Part of a small language model's weights.
Size: 16 layers, width 640, 10 heads of 64 (1 for keys and values), MLP 1280 SwiGLU, vocabulary 35100, 98.8M parameters.
Architecture: rotary positions, no biases in attention or MLP, untied embeddings, normalized queries and keys.
Training: a variant of Muon for these matrices, 610M tokens.
MLP neurons of a small language model. Each row is named by its layer, matrix (gate and up: input weights) and neuron, and shows model dimensions 213-425. Each number is 128 + 32 x the weight over its row's rms, rounded and kept within 0 to 255. Numbers have three digits each. A neuron's up and down rows have the sign that makes its largest values positive.
A block is one neuron, or neurons of one layer that tend to fire together. After each block is what it responds to, as a language model described it from the Wikipedia text at the highest values.

L4.gate63:122118124164140129120113109132131117090127154101120138086107116099113129087111065102181099113117125155153109129095162100120090120137190083109114118125114081116073149119124119090161122092119197155132120152133142132027100121143133159143137038151153094113158174063130118109122142094164090155095104086115083189095211127213106117103144142103134098170094160200126068087112151139072108142097066158164101120089095131128103095149171031110133130148127127150098073090076148129123128076175119084125166134103100133175145111149101126092050215126153123139132126115065133194084135138113133125131115133144130170120141160129142120060142142149197085124125083
L4.up63:138157138130104135127081173173114213131183103158128115154094103090110131055137116133137098060158058089160142114064155160145117117154168109105129211203094123104147128119123114103150115124124141150145133125174043124141076148164143191105076113144148113226133153084171104108153067162110099134114121117132114132067112111081042169114204137054103149181134177164123130154147085134130174123119153138169082114121114125114148076140091119150157184163183105117106094126119122152143115068180191092169176160142147115146175120152181084133123093134156169096107134146127144142181091138116128097125093105111193135166139193092177182088160158162153067177113134
L4.gate127:151151134154169105127077064052176133127108164166099136192193086137145079144145171082104102125152075101151160189184146152127171131203083126064119099121128098081143086044137108100097128146136160133158114134186140139125138135224126147098153163097114147093164134120118088187156152167110111198124134176129212089210115101134109160118153166084123205171128143135188085123141141185130168137146145131119098140111079097083172107123168159108151179139158145119129129133149094140175135130163138121164115119119149136188146116142126154143118160149141180117115126127192078133173119146182161134092145123091113112087168125068144130133144127148090081108092131
L4.up127:086226124142074099087183093152095125180148189154164221095122151096130105037151081147125146162104144105136162130112127176035105140087168091148129143103135087129134136106147152069107040148140111124159123112081153106118110136170109125151136158192176138121113176113054129064119111111128071102051136117163075115057113111163121116163173164111134098101152151120083131113065088114105105130079158112130163137106157140071149132188090120096121143112148092124133162138123179152167150151145131082155125146092165144073130106104113138153131165152085142107088150153138145133141141142151092107119141124160165130124118120087117167087160124118138149197099082
L4.gate994:150153061151051074137212150118100133138175105171157169156155120105084121164083135131142073125129112128072125145121123110126116133141070107079139041103114145106155109123115125150091141148118119143118109071157110151112149122128104123099112122170122121129110101133057150125118142132092118113151136111126133180080154099150091113119190190133160178092168131136101091156120010072135157131102144148102096117143136139124125144084151153112097116147197150137109149154116125171108096093198082080196129107195121108163077098102085167046152148159080131106163124128163132104106140147123160165219142182132096105078104143087210124068106145091159108079173118
L4.up994:095086126187120144163167174131139121143173118096145166093131096143115105142109147180114132154074072098120064084162143127114118104157106136124151157125077115146125119111117137132107127091141119171065156099123159142093060107159095147108140128156139089086129062162134103124176087096117139170178105135110134123101132130132113108122204174100093102142085153141119062174084107173108179113141110122104113072149121111101108136135202134169163110152148144075117142101157127145180105109101174118132102103115177110113097139139086147091112181190116058079145165105121186173115178099171177117131121116117159130103165142123154112106041159104140148163093116
L4.gate1240:118128120081106082109184117100110133087143157143152105145162179083133132133127141124107080170125146032139109143153163077130128137165161062099098118178133133137072089093146140190103166130140073108123061179133106114179124141129071106116130092078156108126136098120101152118105127093132100137107134177077137107175108128145188086108140111142175112129113197157108118099098093118078116136136140082151135141129124110151092127136169204159124143126182153126143082108111146170111089105165159146073136104196184162119142132111105121138117108011207137119137111158145077126118142134095188198162191163116134150116175118127101082132103150194144092184116157
L4.up1240:158127157163130104106130162137151172126148081089110107106090166095181098226141112140046174130173105079090145177114097177145096179060102125147133188214129102134195136084127140104138133178135135164129122200075128104111195156113112175152144134144121134111100185124174099084164096140095112123111122149140099116142065130180093139178156211047162184111115156168075125116106131149123124125115090065151103157126097132134115099148169125164125083120103135129157135173045134104144158129111136090132109124140165112121110151168090133077099102192138194151115136172156143131107123127131119107139113156172126200096136152092131145071144081103135078112118136
Responds to: Relational word before object. The preposition or verb ending that links a verb, adjective or noun to its object, as in contrary to, disagreed with, renounced.

L8.gate117:117145156094104116194143170138051157098112144127083115090103096168103137084116112168197116154197121130127102107119182102105197067065099085108137109112159174149110202130120151114153111127070124117151098103133117131114120115122170096110121174149101149122186067124162117077073175138063085113174150134098141138180090128095153089163180174158147156132173032169149117132176115098126147168104159145085174120138136151150166127107124088133140187191125092121113096136162158138076107192149077157173125138140111145091127149156126122086115131148143121092069093080163120114169089133124123129140123124114089112176160060122068137074192118094157143136158067
L8.up117:103182132165103161116117154167109115161101135115074103099144150115131131101152074121134192186243128118067117176241081162122159140068158134096158070072084168087096101118156131135124096068126094186129171107099159130144069059140155128078136126145168182131121119105062102155127165122082144123146149136126109042196088132130118115097109158156172101137130149101108145106161127075110156097155181108173125074150094126140136104121101176133178143111096124091223113076172132108110122112087153112164165137130095124082095132123153112134130151220138141135128165074116161125142136139132139154136123097186046152111119118148082106116096118122111201140150152
L8.gate485:142178124147118166112159161051105162122125159115093145062099097112141094077132088118137185123106123186145112099098117084124163114109121073080121109123120127141136107129090123114156141152142142137208115093141098131155111088130157133128167151091088194138114123115113173110163081182087081147215142178199152146075111131125138134129092126099096109153181135084150156087096132107164122124182133150099107076182142135155185115104155083151136107095119131092131119091077078080126185131110145157111166064086172150111091212143202152109155101167118133085142111089167145142092123167156108120193132137100127105059144133148111155126156083143122151114139088
L8.up485:129163135098148122138135156127071129134106167182118162172155107061163103099108103183174169123085110173084108108161154092068147092113127147079101087125081131120110117155122101125214082138167175119181169114130156118089112168135156158077150105173148098092109136072167124124203124174175113144159142106146127069176131091062137065092111052151087151153098098167131102135084151079152160128125154137144079133112141135165117156081176122170148177111104186097137075113131113157095169181100177130094161083092147163160121152123098169086113136143113089056144095148143128141126099146060101106090113158143112037152140173088152171120174136128063091139133191
L8.gate598:118131111171133139166119132171178134118141121138099172128113141131164090104106211141066139199178154140110149137107205088157112082093109102099133158173099157102133130135133107195166110105142149107084058166132075193180109155096139121158136168099136139135117143124133161101108125138082139158143104106099127107197141144087137087121113171137157130120144165104123101105171158149142105105185147148105158123146135171106133106175131171200070135112159126143135116130133160152123128117115125131157099173102150150079096145117157162096127172163102124058124107117155077149151167115152187103155138142183128147160162149127098072121142122101108102094076147
L8.up598:193133072085138097138159177130094116136176090084148175170095155097183132193079189162094175138133171157093154156091158146128100148127209137125211133115147171110120125144139097158131111108128137132140160151152202193148075135121138119138162172126152116130161170160086070140155102182124156152126182198098104139087101174132144136179124104077162048112163104049166169104093117141097103094145044123110121135078160179120111117140167081148168122098152102077116158156118135114120096196143059145159100120177120172138141160105173191128143164097167095095099095114118148102120143136105095104159164122126114194056096210179099129116125163151088098077160137
L8.gate788:138197113155134093127136217078160155128088125144128049084124121103124049108112127125163132173139161116143152147101082089086062191144108086137136139118128126148114194125151141111081119064098097102128172109099095134123116096166148095123134127147122122095088102086147101125124116137091142180083085112103152099154157085138159126190109150132105127114106126111074117088171126086121145098174168168098106107126140116128051101139160147163167185131145117188144106080138150101168091132102123156103110018117146109178125138150146154103161105162168114082109178142137106107110077060127119070221158126156193152129133115135118110158145138120115142183188180
L8.up788:190160171160137162140106102095078164122131091177180074098008107149153155048214126091143150094117092123125121093119078105148144184146076142145110117108117187083095128114114127137103123109151068109116113117186140148149131148134143122126164125063131100166164133130172137093087137118068140108131174111153150129149123128145090105168180073122180165137098131135097123185119097163194142162155105143134149119153236158131087060148169152148141137080148120124160119148131137146164099077153112110127154145164100098115159141142132104099123101135107063105118123191087120170100127183085127171174143179151120121152142160167120176177147126119139122177131131
L8.gate800:041115172142084075073106154167106118099127117153101148106114095145120109090144125187120156144115087157065097053140159098145148134150107084150179069137191100107125107078094150132135120119111075062131054139176107167086100088153124145080122117102140141116149154085161121134091149120130184165114120095129101194099184104091142110106159107144154158175133085105120089105087119115143158141162133078155152102141088129182158122124132135149104140151119094123120136135168107103103131104097120162146146108137124124195145085131148152110163106121145109159147130089111123085090131177143096109174104093166083174071137200125092137148177083162109048105105166
L8.up800:159148176148120036175121083086129196162042103124108152128115110117057144142131127141170178135114141148114055164171078160156226106120089110133156152112112117092119103123104107067115100184106123101162111135118086092141143141104109161138169178167099124152144137174169162148094132104092153164140131154143152088184176181115165103123118151120144095103154215156128078105170103123161104147167086140140112104152094126109156100182113158100125134095132134165163131179134124168173100127116204158135146167120159192143072104078181139139094052131152098178121177112104118173090104112112089121170150119073140135091098060118134074107157129063119090114162120
L8.gate886:121142125043134109100119139108152164141190126109121103131170164104198161104155094162055194145120138158189096072169121113136142105100166145145119133160121104109169149143097168126120115116118144144201095119110139147104083133166127129100129113156134106084130089130129066133169126185120068160102096174067159111115112131141158132114183159105106081140142104224083125132120153124162163099143093149100148063204148181121107068108154131122120102164075115176111155086123143159118126167163112111171160165141177154135136153171112133130056166203124122092140132129137139186171055191058089110141105109109171083139156147144118158082133162103146114145105172
L8.up886:151101118094125155126101089097176156158118158130116082111166138120172164144129117151130135148087153175156169084156092116152096082087089140183052118142130156152110083146100157115108104116121195146144124137149057120082070128106179110118037111143186136150142129116157119164115143159141114137163098194162106049129092136141178192079157157127137117132170109146117109113103151123149078058137107110070151074072148162114138140096139117136173145166127114128102177128154127062152150136111106113169104128158186123120175095076106146151118176173200176111187149041155077126133120104123118111107140129118149112024172135198143118101105070091175070136150172
L8.gate1092:131080143131143070117154136165150154151114101159123124063116170161156110114143142106112115096100106108085157103117129124134188105127153087134104106173084050173110170085114114085190092088138195071122107134084157129125095105080115103142162116131184183122097118091127136163127069169134128128149120157077165130139139159113068189076104090114133118168135184145129151098098092144162149079091140109125099173110126077141163135107154147147109159139111138110145133090172124154147135177100148123141107119155103184161102120085120218173103083102122133109128144163056122098139122137104097150191058116143132158114155059161124121095133168083114117067107138
L8.up1092:143126153090058184106136142142126175123184082079153176079075130094130078174138104112172099061131092114144149126143134137167084135065044171099140165143103121111174130149114134173134129118140134151165131155136128124102109135106091109167111149063159162177115121099126174115097124144108122128082092166135080125134126025112111160098104115190067134111110150132149119130087097179104127112155117110076139128133166142146092132134116072172100143121192156154096085101154132120104134153116121092150143177095152171128134172084139214059130118107123126141153143107107117115055156119080107142115064151146086169125133113154146165125078069132099125092147131
L8.gate1182:215176120209126173151110155167099153201129111049136163158121120140171187115119057101081170095155133090105139179139176126126161087132130107068107157122181103178115168162164091124058092183109104117138097106122153113141119166092154147095148133123133163172060157070094110129107079130184109151116097102088095109143162155096136098124126103081136109108131163106148121096123147090147107140115153114096102123170152161196153145129143125136087114182145120139137153116063147121125026123126093130124049124122169142180180109106163100067086083138138099107136116136152103131165200124145138123056121126183093189067130113172154116154202215108113168141069118
L8.up1182:114134146155109096106175122114130132085103082145113086176151057113128074159172076045102128147186125136138115101138116118138128175128139112149085110098106160167151092130115123128135131101143087120105157168179128086134106118144107110086117194168137136098139136160099135172172218131104093133171089097127163086157178148117144127111126122138179141132107090124088101173130132097096134178156128085100153117126160085090155136137156141127189146159124091176137156130160092096214184161149146110145146187145147138112107193189156130115151150115186212178112152140136121117142127135183186133117135143070140141162151126073142105100151119097130091152098065
Responds to: Fixed-phrase middles, name pieces. Middle words of fixed phrases like as well as, as far from, as many as; also interior pieces and al-/el- hyphens in foreign names (Olomouc, Fes el-Bali).

L5.gate402:136146128171115139122153130176157152108140155104092115137117118169081109129191093117152151148089115161151071126133125106145131131134133137065115156114110096056136131151116096117153133170176126103124094104114083142157138069130161196133149140062187112163108133120120089144112123135165176101128120110150131130102051072121100151156139144124119091109067062102085103115127192111142181114086113090118147115077122161170123147087129121117135151155127134160088154139100135190115143135156104131130124061037175112114093102125168145166133171067199132133164176182132115177090126087128065100197123065121088163113103127102074158114139158112143140175118144
L5.up402:109085069121115131134170135179178118115129135133096111115084149129107129084180085113086153163102172069136140155047092090148121164091150164110137140160159116113078084171117128166167169177118097160143117102163116095144148165139088106125105152088096174117088131158084121158162146169175096090141122128126065085098091132130102139148094119165143094130091094156078147106111165104176121099159127085131109110181127137110080143090068072128094161122121114171084115110083128124197153087147134104137074111115098170188139099115153107153137099048083146144084137170153153125066101079158122110153138141106102113106164162106083160170076146085160097102124127
L5.gate474:173133135151111136189115172053135125094146134144201158123128161145057106173143081117129138091111111129185095145112169082150093148148144169104137151127116099111156111187114123149156110151156132099121176101131150156147127067129126077145087151159147145130127055156123099116152064121143110112151137127135118069107114130103145162184140086100114084148231156134124149109125205147174160144141099113153112072097110113186104063120151143129032122100077125126078161078126124124111130139089071190119144127128121104164166087129168106123172176149155123147084153139197139109158146105142137166086086143128134112175148095118112116139151140135115067085144169
L5.up474:174161183122060152151158179129093178089165120136198141082156129157100149146172086071118115151066107068096084101107128071093170164075122200112144086098092188144108149181154145091140096122121105121142124085113125163107163088123092090127149140153156155156163104143081110140098104139103078154129141185148120121115093131093159157203097128168110141139109101113131144103161177108103099111120093171108122082097114105131132079139144126127126181194091182126146172118044097136124176103119099171157134108108063121068176144137097075135142148184086142079086150129142103167161152124140152143115100115090140105090082134157102131144151177128130171109163073
Responds to: Predicate start after subject. The verb right after a long subject naming a critic or publication in reviews (gave, called, rated); also commas ending introductory phrases and table pipes.

L8.gate0:072113140089123127103115175159108138098125130104141144109080076106138096129122087150077113084129120118157126055074141103043047169114123102081119145083122123142117140130131081120098142141107095132128177138180120103185081162209154132183101142097130151118146188137067095153128169140133100159070108140126101159098129101128149138134092149157170128155132152128101164081133100141168203083136070113092119159147118167139124103142137149102153133055159100183074155157148119137107153155148195122182084169146181184141186135119179152128137140130166129101139032123126148117213165103081104134103115124176125096126140163134127106113136126189167120178072151
L8.up0:102103176138091140129176143131171155107164110130074169097182170138104048126103172162111147105158059147199089165115054171133080111153128121145134154098148082148136048087137135066102085070116070131180121137151089143103100165139158077109158118142153151158132170151146148103148139166086107130186161125094135124143112106152108098062085116126163123093071184130120140149146083110075142154102160131091156107113187140164182150140122127143145126132150155067120161163163126112077133109117143142140169148141150132124135116181110166161169085204100128104103127102112122147141110117107149160109155134141196121113131102128122121112120162121105127147101139
L8.gate6:111173147208098072119106125145122145164163113086117142128153139138123119143175160150100086113169089138101131126127139106101059147098160130156067119096128107083104100116109122156125124154084106151136155108092167149137116130157103146140169131123181180125141128119096116153138145177106141161132144136139076142171119081115191124084129122077122129108116181184139127161157185080139126126154155103131171087199136133104177089098164142129120171089197168118109170072134124142178139094161163123129133156100154134117109174134221135184141170154064120155142104173105105163193122149149172150146127140163099135126103081067096151113127139163095167140106156
L8.up6:066105083062144156055141167135140169112096131156150085109140095092171115138144156114130200122103107163138115152168144071126078160130148118108114128100134125118176195112112172156075084156127129136127090167095125123155120137104135151200088150117145135169141107161154117149163160132139119119132113133113118126138157072150153093073224142129150109122160151102122101139115209158109129119148110150154137085165154213085091106108141208127091138079164106151066129113175182166110088104152125055130145125101140099144102133144110073092078147177177096133130117148131096120175180168126117176135081123088142058172097097170114214140101174065167137125070151
L8.gate26:142112112215125090125083108083109160135112124102145141131168158111108128098074125172126136065079109138092095163140155067121105160135124083129136122160183089181081106080121163134164208154114103123137137104107163146069145136149108149102144113136166121147166111106114092111113148121119184094082095092147150099118056130125116172065107128086138111187114185120122133150109164092099148107089150131094177122082117147107113184132105100126116143091059103105147116196108122125146136163076113095175096054135142122110184130119193143118133177136069115125126157110169141112135149132133167123074147125110109038181133161141141205120158111082099092171110143
L8.up26:192133067089115172150203146185118127162071114134191151160119148100099090123081119105091145086141104113130090156112111125157137150142090073115176098163140167132155115177159165099124084185062070128098172106183091091145121088122102086098130156142093185155160146184106164121088148150116141054141122108194126155108074115097182182169138122123135096193106109097121156132098115115167086141108124160135148116147166125201069161146143200137137142083117159141142137145094117140147124151144103111127137079172127126122142138098145174151151133149041143048135110117122124185122128114122160137142103100182048074161178089115161065151153147106130113156119120
L8.gate298:084152162102164090158135094132139127074154127170127145122127111170172131092129160124151116212097137123122098155096158172064112150135198143121098169130098125182173153121090109104078048124154149161090197103100128123171096127114169123165133091130157175141156074200136143120179157078138110156106107117134107163097092129141133101136103152118154069116118156146109134134171148178133144125115076055138157101149161128201140101133130124184085144124152143140115104161149144133099092180129176142115222111075145122129172140186111123130147202110110101098185157141115140150091094152142127116105151155161122135108120143118107128112128177155082148134153182
L8.up298:055167172125097133117134152133136138048133095111161174126157137088164094089095109067121060146142148121146073123150131144106186139112173156148111209134148107099081131050125129132085086114159155143158131138078120099121179111144146138149173118115140136104103110167120126158168134145097125132153100108177120136122098127103192119077169155141038126133130156189089071135108126112138119126115184155104127102120124155161116106077140131224139150081099148160136144125119051162140130221145194117104065148087082108121129135156133130090143196145144187098153108134086119160124106084103158116116078131200146121108110113128191135119180157130072096149076171
L8.gate408:128130087120115170127075167111162116109136080170120074155055088110137158108095097149102099102131152111120113114108162085186123131061123141101148069073104113149103131175093172137091128099059119136089138100155123200147170078150149128159157124154150136133146078129148135122094068186195105148127121050143149139140165116181140147080129086124173122140100134123120097138084125123095128171108153103120159132162130168118171149126152115104139110109175175133126150133138116078163118111099141102166115100097118141103141122140156144103130099140155083146136142161093126107167109091177093086097072115073131112085129138106187128114120090115115127118085114
L8.up408:102111143125116162118107138124174092092096102132146151146174074152153081059147078153148070138083110108136102154192126188060088173124121104108103111178110179133091079125121124179162154120170159135103122102102139163098150094136147162116137129109144126156119173169132124066102155067154123101132172128146112109132130129127112104107108074109143174155133079147113117146202185125127120121105126103162207103140124098114188147126127118121075139128169108175080085188089122170157112149176108127098079146153111122143158192129115138142152106093160112145101157133191152146121144152123161108162199158111115135134170122149089160099091093172103110110073140
L8.gate441:092131091087128141137101158133121157100153119133124103080225133086153090124136106157127108146113154156089155142112141097131105153194167106153132097143051150103101115085173122093128111185193119145148089120152123143124142097091079106092092161166122118121160118131135134105110156146186135088118124139190119121145118095175146158173157167141142064122121088226146149121100114094101131196030178095139189153101163138118120081163192139137102115118155177108193158067159136112125145133149120082067133074074112103104121101165133112124137174069132116068114120090152072169179163099098144116130119076205134089169122187093104180059144093135159128097065099
L8.up441:099114216085115147147152155112165146128136060139141106162113118139159161086144096107151110076080119127103114145169116138153119112110132114128094127189182165074110150135097197114066142175123146130103150111162091126133147185160136096140152162142184147112133118178086105141114111139091108124145134114118149091112114112149111084118093104136128167112128162130185066101143140130131201213164120152136142063138119134184104137078108153125168162148096126147154070151131137132070087135185136115094104079106159164126154116110116135146118167177108089127047164108071176169121145142038069174078127146129113041096145099116122151077135161109098101182153095
L8.gate988:132101123117109095106131152106111148000101149144139145130130120100135144102093141078147123149132107134086100119157135108037196137109129109167116101088220118142109095074153144093067128158155070075124135096101112117137103122152218094149138171133182136141111114158098126123123163114173112130169106134091121108198087074138146138137084119148087126148103151170114139120115113156126158147117174137101139109142152171113082087082136163162114166105126127162174169139161114111120134130158178141113107151072161125110082168101165149042127096107182127158087155136111126142141109066176116143130135114165210084156100138118170146120106083087131120139118151
L8.up988:144149146103184163096161172145157152115077132185144125171109062126171147040099087159105162064145105182151108159138122200099161117148193147095192127084123116081171121073145117182099091142122161098107144107117117092110068117197165126132139204145170118144128114176098141127075147079106155149086135104114117136137128131134100098186093165147164130158092142133141150135145154131143108116133120099132142137142146104155151116159124169123163164148127081131144159151157164130102077156105116115130106119185169195165136102140144146200162166110129091136114125117134107143076049166153129128119116112165098141180160132121119149158075065135091142181110146
L8.gate1059:116167129115062115138190132132194129136166133117163127083124147101109098134155151104125085197151080079140089107082112146151205152120099174158143157098155202128150089150146161134110118125151110127133119144149069176143132085133151103114175227163101110168107134138093095079117081145111159132124123147126142152089110096150132088126071118142083140168154125082136123129144173114131096092078119167108129106152153153130194126140127132101132170131102162060158122143138159145084068129189061108113138079100159142105107103099098123151180060137096108161140123151115138163141147151138102095149130162103108118166102176196120099113125106123134145100077123
L8.up1059:091084118155083110130139142139100173093063151141058145045184155131074131132088121094167088143088140112130031129137147142179109231129120108193162078074145133166129140098119135090148115086163179098135160160172111167164104167175159135097123097141123183087117097147159129132135162173083126159078124161133120108192084100150141129113139119101135102123061097187129188107184121130159088112078129136131135145166093093129150114106167148076165172145102180100157184113134147160130052105139065120128150147152144177111145142122111113151077099094129094151130207106072129089141073172055070184127125074131142113114154103124066089107068110110180114099113148
Responds to: Reporting and attribution verbs. Verbs that attribute a statement or view to a source right before its content, such as noted, states, admitted, praising, alleged, and also According in "According to".

L5.gate500:095141124157097166137116142061104115096102099102108125127117119061194133192150178133163073092147073158158093131123138089129149161147091151159108116199130118158123142173170135112197130148129146111117090107141095113056120136097113085135155159123139138153069128164125139168091115157124071086070122150217128139105159134084106105107113106111161137120103127180120135097157055129135146087089158111172190098058148138089160133112135085138153150132147148139185092133126078144148191176168158167099175092104161135132131162131081185099104104102085123137119139111144129088064137125102126188100147155151155169190175161130118125159130120136140103180131099
L5.up500:139156117107124135155126112117158141162140116082128176104134155130116114081147097091102153165163129144104094095149154081129120145112065127151136169157115141163084095092114120185139130169136131094107182106152162151098072145123115125176093132153146128150197123211123102092116154150129109085182140142140086113086113155090155087108174083097165176127113197144126146183061133149134072094139173099120086123103124066138131136080149085216123184152114102121150120163072168131108183129129113151103134098111112087122104139093149133109048160100093111177109149071116062142111169152104162082075153180103099112123103163163072084113090117151120139145148160
L5.gate602:078113058112205167135111128137136200107086188116163136099168115139096212135158082123154108153101104168117061132083121101124092178092139122181176053140162137120163142042063162163145097116133097112092158098150131145183147124076097115171103103054092132112160167172161074110099109150107094134132092128078190093100116142109168078100169144119112111118113105088183114197136128165149131105180103179171127183112168109081130115147163118107170127131138077110117156073124104113145168111127151126066086114139139110103126114094140103079109146095068166138172099106115108142048182114087175122111106144149150141127133158093131101128079156146159103101145116
L5.up602:125122116141181120109141201175093152128168089112147124155140170150121129121145143118158169097152103080110127116102102140125092111126112155124154133132120090160162141111176130174156128108118176144117192060123141135108093140139108129140126100147142105107149159138110116131124153144184155176151086133169169125117117075137156167125160056092112193084106167136087131143149123132121170115196133175122087153126172138118121121177075158109076113093147120136110151157142134131146131118095161161120072109139140101142131183080107102092076093092170123165117130114151085131145123066149118121188125132150164177080125121108099173142197118126120088078148128
Responds to: Mid-row table separators. Column separators (| or ;) deep in sports standings rows, often just before goals-against, plus tokens inside fixed compounds like COVID-19, father-in-law, chief of staff.

L4.gate769:099149177147130103174167141074120119129128190137145151143168131144136095130136157122117104100133120171080087122130076139134129141143138150136164154131138053128120135136088151134158073120084135193147122079071167139149149125115114060085089091149141124128087115141086076103159135143182152162094066133147142094136089118154177129165165048173173137081151117113138117208159116153091108100075073089128125109152103078212157112096081181128122169160244125149119105054145145165151154149135122120130182126068137164132098131166168118129104085055133097157116116103105167152169151171139211142099123071059112165118148171090156124126097138131116128149122129
L4.up769:154106102100117157168172154105130149148145158118152157160119134136250071079145165092113143075103089104187144088096123143091168123095105099135128155169139093099120123122113129127147120137048155149124096097091096143131082143130171131083108119147066134153134154141025108152115135146148129153113119087168149126134152126141085098164131114153195171108150161104080154114179078128133125169100128099117167125119120143103156156120089096176092137101151174077117082108158148135156169131142157105150100142118156129145047151112187150141129153112088152116158126069128122151152137209172137194141143118137167141107053149117143108146133158145160161136200142
L4.gate901:198149095086168162157120153116109125186150130148165198099195132138146138128150154166148185106165121137167118146122099131158113118161074108116152119123145145120160193127134127153155117133141156091138105123104172105149097118123099110170129082134105118099111150087160091143100129217164107201182092160031087081138103113147116097146156133084173079144102171163144116135134139156093088146142114121128098172173169101199146134197153133085193142181105084133142206116122135144153158163140134192165072129161065134129123126138136098077144160165097182191152120128131130102146130175126125134156077092106125148097110115133165195085116099187134189131107120
L4.up901:168161098124138169101146113141132161119143155146123142123169098127136101135168125149121183188125088126094174069111091121093073122099150125093209157111169104113122135121091139126168098177119152102140136183129100110176124184067139130134132158158147163105141143174064104092159130155149103184114128076132109135152083137203131188143139116101140158123109122177108140103178083110156058070145115142137096152127182080178175118177097163119178133173126157157132151129163105107133121160136159118189131147170093154097125092170124108099137112100184177168093132140158117107160109186135111131112095109046159110075125155162098147069159161138131131107125148
L4.gate981:123098130036094181172124200147077134135096183068159116117126117129143143173145165125128125188168140108163120158133183121154128130188099069139150139080133123154177135126101143166081120162170115090111156179082110098118075165136142102125157146169139131149125165135091123115166102112157083187155106165085090128123136139093135087096142118077159127147079144097165151139112102138144084138158142167168094102085200158141112129138138145171127098182154093113149160138135088117144123148090163073120198128130085080063122156115141124161206118103095130087104134139120158093108138099123136147133118101113142185106148087137071101120190143071138077113165137
L4.up981:160109082089117090150106153106140090146077108112136172135166075203161154115099128062085133148131085199186142126157165129087186114116137146103149124122095139188161160141139108120118153111139108120109144150121157150121111145144121107153099101156117160142078091176089130127087127133126055147138105121121107081101167137110116107095106096080161066148092198130146160163153121096148113131125091101155128112099146103145113148135138149145123115192149100133167140143160200164117208130110139103136145135111087102067177104151139115145126159067106122049126177098050117105102151056147153157158163149132146202155129147158140109126114198142148097155136101
L4.gate1109:114132149126163107135138166162172064123179112136139103153096122179098141139145050126144155154164158133141144110148042060092114105189124182140163220148144134170092108147135113090132095165139086077098153113057113165160090105167110133151115134139140172170175100132139119131096046118110133089107126173090114065142150104114128093087118128116120115080096105149111167101110130135097097104134123137155048072169162155085174080140185166117171116189135124084150137163151097118155159152082176154128141060120137110112133194161136122139145136102107092088143193098167114151148137188174127167117103104133112155074111122134167101138095124157175150126168164
L4.up1109:138096091090123147135097099119116129129121162107066145114159137116107158097140106101078114094103147153136133147152109130096183073163127136129083155106151117162144150149105142079106124189149040147071156125162147161130134064141179141157149121126144133134155106149072105114080084104126089150124213116117087115074170097131140100114133102085127109108160109129129196091113096130124174078055086096107127139113148214150122133166139168090099103152125186111147137118108106118142121146104095130133106070138150115147149108127144152145111110181131094132145177134153100165134177184157067161157097157159156141098089079157134134180077096079139157164113131
Responds to: Arabic al- hyphen. Hyphen after Al/al in Arabic names and clubs (Al-Raed, al-Aziz), French d' apostrophes, plus weaker prepositions like of, with, by.